Weights of a small GPT-style language model, trained from scratch on English Wikipedia: 344M tokens.
MLP neurons of a small language model. Each row is named by its layer, matrix (gate and up: input weights) and neuron, and shows model dimensions 0-191. Each number is 500 + 40 x the weight over its row's rms, rounded and kept within 0 to 999. Numbers have three digits each. A neuron's up and down rows have the sign that makes its largest values positive.
After each neuron's rows, "fires in" lists the words (lower case) most often at its 100 highest values on Wikipedia text that the model never trained on.

L10.gate467:435471483490539506437541506453505508468521625459535538490476483479546504486530528576532531506557539585470498564634541469485499527487547470484472480505472472505599431527474505492473487430482471498519488549464504502476440496476501476441583490552487422478547432518516502517535473456555483500524490497551462508495459458482526448587486493539549395451530443518497515465462453516535540509507574478462443518527507468525407522476480530530491519526545508476520464465499461526541512471532574541536554497469527475464516494533485498518439503481520525481401512502507498414412530456427540518
L10.up467:446467422518447536572466525564515497500451454518558482490415511497537474501474490526485447458522553435536433518492544554456490466467526490526436468450487511516489467466502447440395556472458493558504565515526485542496473553499492518566472559535526458524469485473498510477433424441469498472465517499556469508541397461500561514476486535582567472461471452435520556485504464501550550533585584441495443487506523489484502534541512492546484446518535489528479505504563493517605459519481490485568484478537461461523528506486485563460536584516533502472484448537509513533524550581469526509
fires in: "would", "does", "will", "can", "should", "do"

L10.gate238:479603520497535516500475528528525478522531493479485558489462571477548477453517534505502547469494523438560446476537533592534516462532464486501531456413474513576415475477565462524524535469458523451447497554513469484493573446474454558454501567458534517512539493499525493499497528394506544472523465554407433535475585552528583488529472397585483535490497481467522525531465450483457454466518538464512461479488480453493564523509494417518497443496537465539487488481533496533548569439503506510501490510521516515568430575473498552474448462471528513480467551455473509516501471476496462568
L10.up238:502517484539528481465490471470469497514493548436529571430475533508506500540555483480493561546518540526454431588477521484471480532492410483539426510531407507517488445571502496490535517495493513449540489558441467531465429502498476508482446483533564553508497536549536472488506444498437540509467468517468487476476460508449564541560488477501422454590469526476555588541558512494502509489565498566450420513518497566394490418482523438482514536532489501470566431471507552520488498448482493443512503495461544511435497579545501483470478577565456482528490546509495553512534535523457473551
fires in: "november", "january", "february", "april", "march", "december"

L6.gate377:530348515458504493431455492476536558484530479535463481527438514470490612441523503465420454421525546524562518535535476528469477513480484516526508455522451544445495466463492473464501461510469540544543506501441472466415475439456458598470496522430596492475581498457533489529541500521549437469596530457475513529503505496537482528478480500598546535489511497504539506472581521483520488495515504565526464513448608467561464497422543516506474511469541474508460468441481558471556520474519479503505484536514513519553472500550502516523513503492522509525459545487527572526448505533474488529
L6.up377:454586472478459478398446550474507465557513554490545443547451526468566477458497520448459455533466491538525474514552481530480539568512479520535518486508545522464471513523532476517475477435501513500549470493583524448473505484515436494531431499576508475529518455459506519516523447599481464472472512484474544505529497531484486523461484508586533508441474486532515530536521492489546490514493506530455386478513540487431517566529500503532418406535562489584505512469544533453557422471476414571486451545469512543504406513514418528492508467492499519551498486547443453526508522503498591527
fires in: "which", "it", "there", "player"

L3.gate150:511462516541466475563501441568532517492481432479595551441457423501514517526583484587536469502459501453495475447518535520508464486466474484479521512515610523476504516567492463437490470518577530480510402488596507562458560485527494484496484538577436472490462489474507566481507515450507435561435450497485435476586449545555471514544494531575424531447513499530527481472473509529532505517475506541444500531447494489416504513510536500477544496574579479485461465478495529472479568428524537508527477489507507581517510541497478485496562535452513495503522484536510427482446477474444482502
L3.up150:433448509424520473576516541505485503497490502464537450488511498464461517514534457534488519515402438501467512468547457472525497516444457493528546471495518492538434465558533506500454561500520507510464465494422452585516530428511579523550510533459520611494504557397536500486490498489538513533581499499477542479542462504521537465505590513549449489504432497534495454470506486520548474430440515566462519575471551518415498507502559452486472507520461472547438471528553473446458521513497522507517453542493445537566534550462544501430514493522442486477514493516467528517568500550398436466
fires in: "is", "using"

L3.gate421:520502515477532488532568476527524538534496448470456554526501495582560520437563492476521494571525513489525513467494554510521517477561475525476490491545497571444456488430527530509468409480421555593523545430530450427514484435470479495468524501525439558452501551434551535443492495503526498473456545470487495500485492475530492451509476472503485490537604491487507414475439499477497538440492464465523551506485470543486476477520415532595479476486520525461575585520428555480479455511510462458513565559466485486443524496484492514513486511537463421422533531528521533528537443552528489594
L3.up421:575473518492546520503529500504544544593479576483454526536487620517543500493498417523527532527450464507619483452500510485483525496495511535458458525524488511405587527439526475470453481511492478507503479487567463474527538532504490439477537544478556498541491515450452529479505529494419447446493513489437523432538485501535487396512474484520491554500502419519527370520491456472451427476470482541524404501499563535476491508536436450542538489490476499493495535532519542466529509457532593508480543506429487481467503536411480468552483558522479463499467504498544524530523476506494476550
fires in: "her", "its", "your", "our"

L7.gate334:555463448593458514486502505487547518532461530520538423506495499498497470440415523587431521517505533438478500506588493522536565485561431485445523479528510484579460558492421540548464494467518532532520498499543491536510511511538545458529523519500566487473482520506474499570466483532501475455467482519506543503562451461517494518522479489516474497487538569531545487556477516590427521496521485528400508505546565496522512531634446483445568452494556496519552449495483472521534464521456512478506484494509479458495438502441441480534575523447454495480417514420487522495395475488534470521
L7.up334:519509503545507520526511469491474459546489480552541487466499551465534532448417550493534537614463520480531460470478425531472512335470508506497522479516463491463508459537528448499495425525528480557484483543547545532553495510499527499467467488558539520554467443502536512530544479551474434431442538489508523452587471512522529515461496523514464519491478419539498457468525521503457534506532534470454546541538513452501447440556462462450585466527502517474506545496445488497562508471485540534523521455441491554492476471452490506579538420499539628436513462484515532534475433491507489438
fires in: "a", "career", "headquarters", "awards"

L2.gate325:468479516525509520516517450515481488465575441526422506546471526542531526459500502515517457484533464485535523512547510504555423476512570540481534532478522532448414484500451524528536528517459453513504473514474514515532483478481482476527533526559485461512559514461555479508412558516520470513532502404493495511552489515456454452567480490491517552457486477493483490597487562491466484474466415520500492475486495519446557467525466453512516580526469476611539517512548427530465616495487487493466506575491452506445438566518516424496494529515514517502451544414475410521439555584414485434
L2.up325:434478493543544482510539540508464531515436496512530434518476489461492568470455508524537519538525491472503465477472512526539465474451538517435534509562410553516487465450497489485580504488532487476451516515483504503500517525485513458569468523472542442452484467511516571492457557480396531501462489545547550478504524569550509550604516572446506465506481505557447451489498575510513549492487521503516581424486497527481416511558549474502484568491535543536514492557429525475462535478506456538465556527482414513528426534491538472454452462583501545534521506411447495501448531483384497488
fires in: "east", "museum", "railroad", "town", "country", "trail"

L10.gate318:515465526563436511536545555476500479478485530535447523494465542533525526562462553523536568632460553533466549573544570490512506470517528474527494477460489527471501511467475503471461452563479424581493524524595542507502521502458515514529435412469497498503426539484526451478481465527523506456589548445510499500440491526507466518544493539479450501528520593513492439462424533572421442456545466487507488481453483459502492505439492474523472474529505464484459525442495490487489536544412516509467481478459555505494557493521506493538453508525550445538512516402512450532441422518549448471
L10.up318:534480438548432465486477466515575495515504541480426468495467556433495507482483536493483452523526482490544553455454494473562546568511590477504506479600468471480513477454576482554573473458531556497485465486570552515479444523467469482452454524526563543494461556518473421523464476530482517481464444473496496529517512534477580564482500546511480611530518573549554515494494499456494522456516554493457587492529484532414530458463457552486469486487468486468495446467522526423456540503537583429515512551502447501502483530486533522477530506466444497459510431430463512549435543544462495476
fires in: "a"

L6.gate321:523504489424453499446503485500510489448436526530469476507446400467439517532461473537483455529537512449579440425479476570500511556533480493468487504538457467465508553470505444530516472477502496565491495502491488516560495517535537488509631500453505494499521477416466527518541501540470535504518530438505524440514516507491590593589557570544454465516545509520547419470521543498485486498483544503495443451471534527505469546506570506533468461528464466459544489562468445440584436473455514504423527487517504538527517487541533498548437536466469502525528471553501564469562471534512431428
L6.up321:502499497500507533429561496564526465542516532468448435513531514470455480473501517442492469479588520500486490385502477514523487585454605517407500465570484529525516497510570489485462509507585499506555573444455535509522426490487484562505526480446458526481510555464518523505544515438544533462517549449485528497475486476513488517506520519504565516531504491493504419537501502470546416488497493531492462528512502592497445467522519460504547569474537460519545544513511499467462486475429455501501457505468432470425588557489524481505406493454493401512524554501453575554542502462527438537
fires in: "that", "it", "which", "who"

L2.gate222:578482479506485502544481512477493526497511408443507496580464523490474461546487434524508479534457511513494506503458497481442491519403460431518534468505459525490428458501498497529569536447480545472467471483479511531424546580522461552492489488451546473512476474544494539511535559546468588471541433533504499471502468498532525419602494483472549430440521481495498511550552482566471500511480391531499425479430495543486500442514437529493520460547573516558536571527456514499556542522492454538524548533490478466448564442506481521541512511435422515534536489460578513547526503559556493495
L2.up222:453553453474408474476538547473458540555514396445509463504436589457450511531509445482499496512499534483503430553453420512498422444487515468515547498448444479541512533550541417500551524483526529501475516488470476552460459472520484483464489487483472478481480491537470456495521530547506540476515459530478507569394527520516445519549539533553551412457471554487505539551458517501486514527506494516575497512475506477500441526501510531468503486506530460481459498513583522530614533600493492500552529536555447484462535474517496494568418522404457513497499526570563447510545510518493545484
fires in: "man", "men", "management", "manager", "woman"

L3.gate209:441505517490472503494508495528511514533489422555570424575471584501464526546445452438502507455499522471474583520506495422565474497523490493516482487420523518499487488509525549486509530554485500474504535499474498503504520403499506482554536502517543489547531518471435513432466553537540429486448503506503538534514577548564482492500486524528543445443466530529523434472508494486476517434490474493489525512635494477549499504573491563514568500504533411511513465459481466477523506468460457494458501493506520521532455513528510477519452576527426401481456440505599498483560505495512390417
L3.up209:478495485446467515486445470482447522483514453539534475503483528536512527531519449435479514496481533493592569497505476571508605520453508588521435520483491514503456492552483550516550547513457491441457575505481558529445465499470488560519499514559442473552500549536470502429521486564530496470484460561549541565411562531527519465410399546508550408419462540490540502502452528454526532496469490546533552588501528460556474491513551555564479468508537504481499449458451514500549498475529461486470489539410431498535500492507473513468486467541538529501472459464532501458544551483476513462
fires in: "women", "children", "men", "along", "together", "assembly"

L7.gate118:520441488472547466542471546592594498513538501495497449515496568482494457495538524494501498566529487482506481424479552473504515597529407471498434527544461499462513542468509579524540461503505510449525557523551445449509480452532486581475504483486521475499476485406463509480564538430520498468471491464517502563493443584560487471483463537511531540515474494540521449528442487468421547514496459507483509447499468517476503469448526551449532469563514445508522537556486527544499466422483428498577525523483542502395441472450574538483462506495533513545489510548414525485522426513453502457
L7.up118:456501468467546484513519492500475485579502485554514496482500568471479541578531452453475569585481528526479544411433423514534516509430522513515478495538526508521499552555487473440511545567501437554442482427462437494538419532491541550471491521482500453478506468472476480477514540520539517549513523531469516507555449497523565499509499562474527486499553529483469522465493464429484501442415471454567549573521471477475475597437536492480442498471489498457424553402452497450486505543512534530469549502530499503462552541486493418480564487517502515483448524434546448522508447468473544583
fires in: "a", "american", "indian", "chinese"

L4.gate441:516479471496534451524501504471481575500464522481540443551513533433483500473519475453502588464540450448508440454489529541532467539558489578521496548482397492441519462567475446586535616548482493498501508467496485541511460429568469566502495515460544537454530446502506533462500458544499491485503554551481500549534532528517563558487512516537534478465572503515543500478442543477527471583608517433492508495426568477432501503573505482515489536539441480481534488464398485427481490479454447466474520504468485565512497502437463507474536442526529529541476521497506520515518439501537454469
L4.up441:490601418505476467467483482571482442496503488479564420523559528564542509520513426510527449493561503493521451530453478533540467494447428439507474553419487458487543522504494471530513459532505456518444594551516621467514531583479487511464514524533553477522563524468530498555523511516438535494480452537485534519453470489596498499463515489495471498512542524530513494470596532442533467484508491499575499460403478548418520485526486559527460509464415495487533562517474478494496447527505549459483448472523486432534516545516537474501502445498435488490429461541479530486500494464499576478
fires in: "born", "came", "game", "finished"

L6.gate308:562494517433506451520465547445499505526552507479435491528464526591481526457519503585463502487473521543548476502534518450447513514530501571447407489443487458488466578456537462440470533510457400545499487533494494529497448535514546489534442451543456547533474501495472505638422480513456497437424532477565527546513561553481460480472629513491533466481546509497509440480476570472566486519469516553490483487533503454514464507548518491481500521528529534574482465450525498503495555474493494489552522561517455484493516497473536466506580536528473537465511501594463451508483507533499430491
L6.up308:541515534494546490445469473463488476499493477486501510460436525570477492525506581428403539565479535549501522480483494530502586443538485493440490520532536472538466457515523460490480548531541487470506548508504495519573572530435477454426424473531486435481498542549541549506546514588504488466493443500485483535459449539487501468461530533485568474411566504499527524479564417499468505556401469493533476520506561477535469569475474497489535554483500502501491478516462524494528530497559525466525562517550446499496595504490425453500516449471484500476529463597457558481478569531464487398
fires in: "other", "two", "different", "major", "certain"

L6.gate219:467447475483469512539445474499589479503465507470582459440471452527504545514527413443597436549513505413516491486553535471543538491482526499520483515511532465482492599460512545454592545483502551488494542498517502507528495506515551489524530513460534474456494516534549474462538491534512471452560507475533485503472559473438527475478482570457526541426487477489511532511455464536558476462496542492566486553487499458490522497491535500498503492491498446535512567502455417513516496462459408542365489496546518483409448487431522521461459583481473546538474455496526579494493512406439516542
L6.up219:466529505525434535587487545533497447521478484606451513486461562453527479485498530489511453446504487478467449522520470472464483527501502401547548476487499523481514509539468498497465453470599503529518460501541550526592570450434478513498479507443535487555545472518499499519548509487427471472486491447520541498412482468529524568488532441499477463543511487473541476544460512558490543529492437508490489513483498525509556527514541500501457571499422564569496553458511407466553521574474446516511467462464494476432438525509502544561532543512428573492492485443614496565451469502474555491
fires in: "can", "canadian", "may", "would", "could"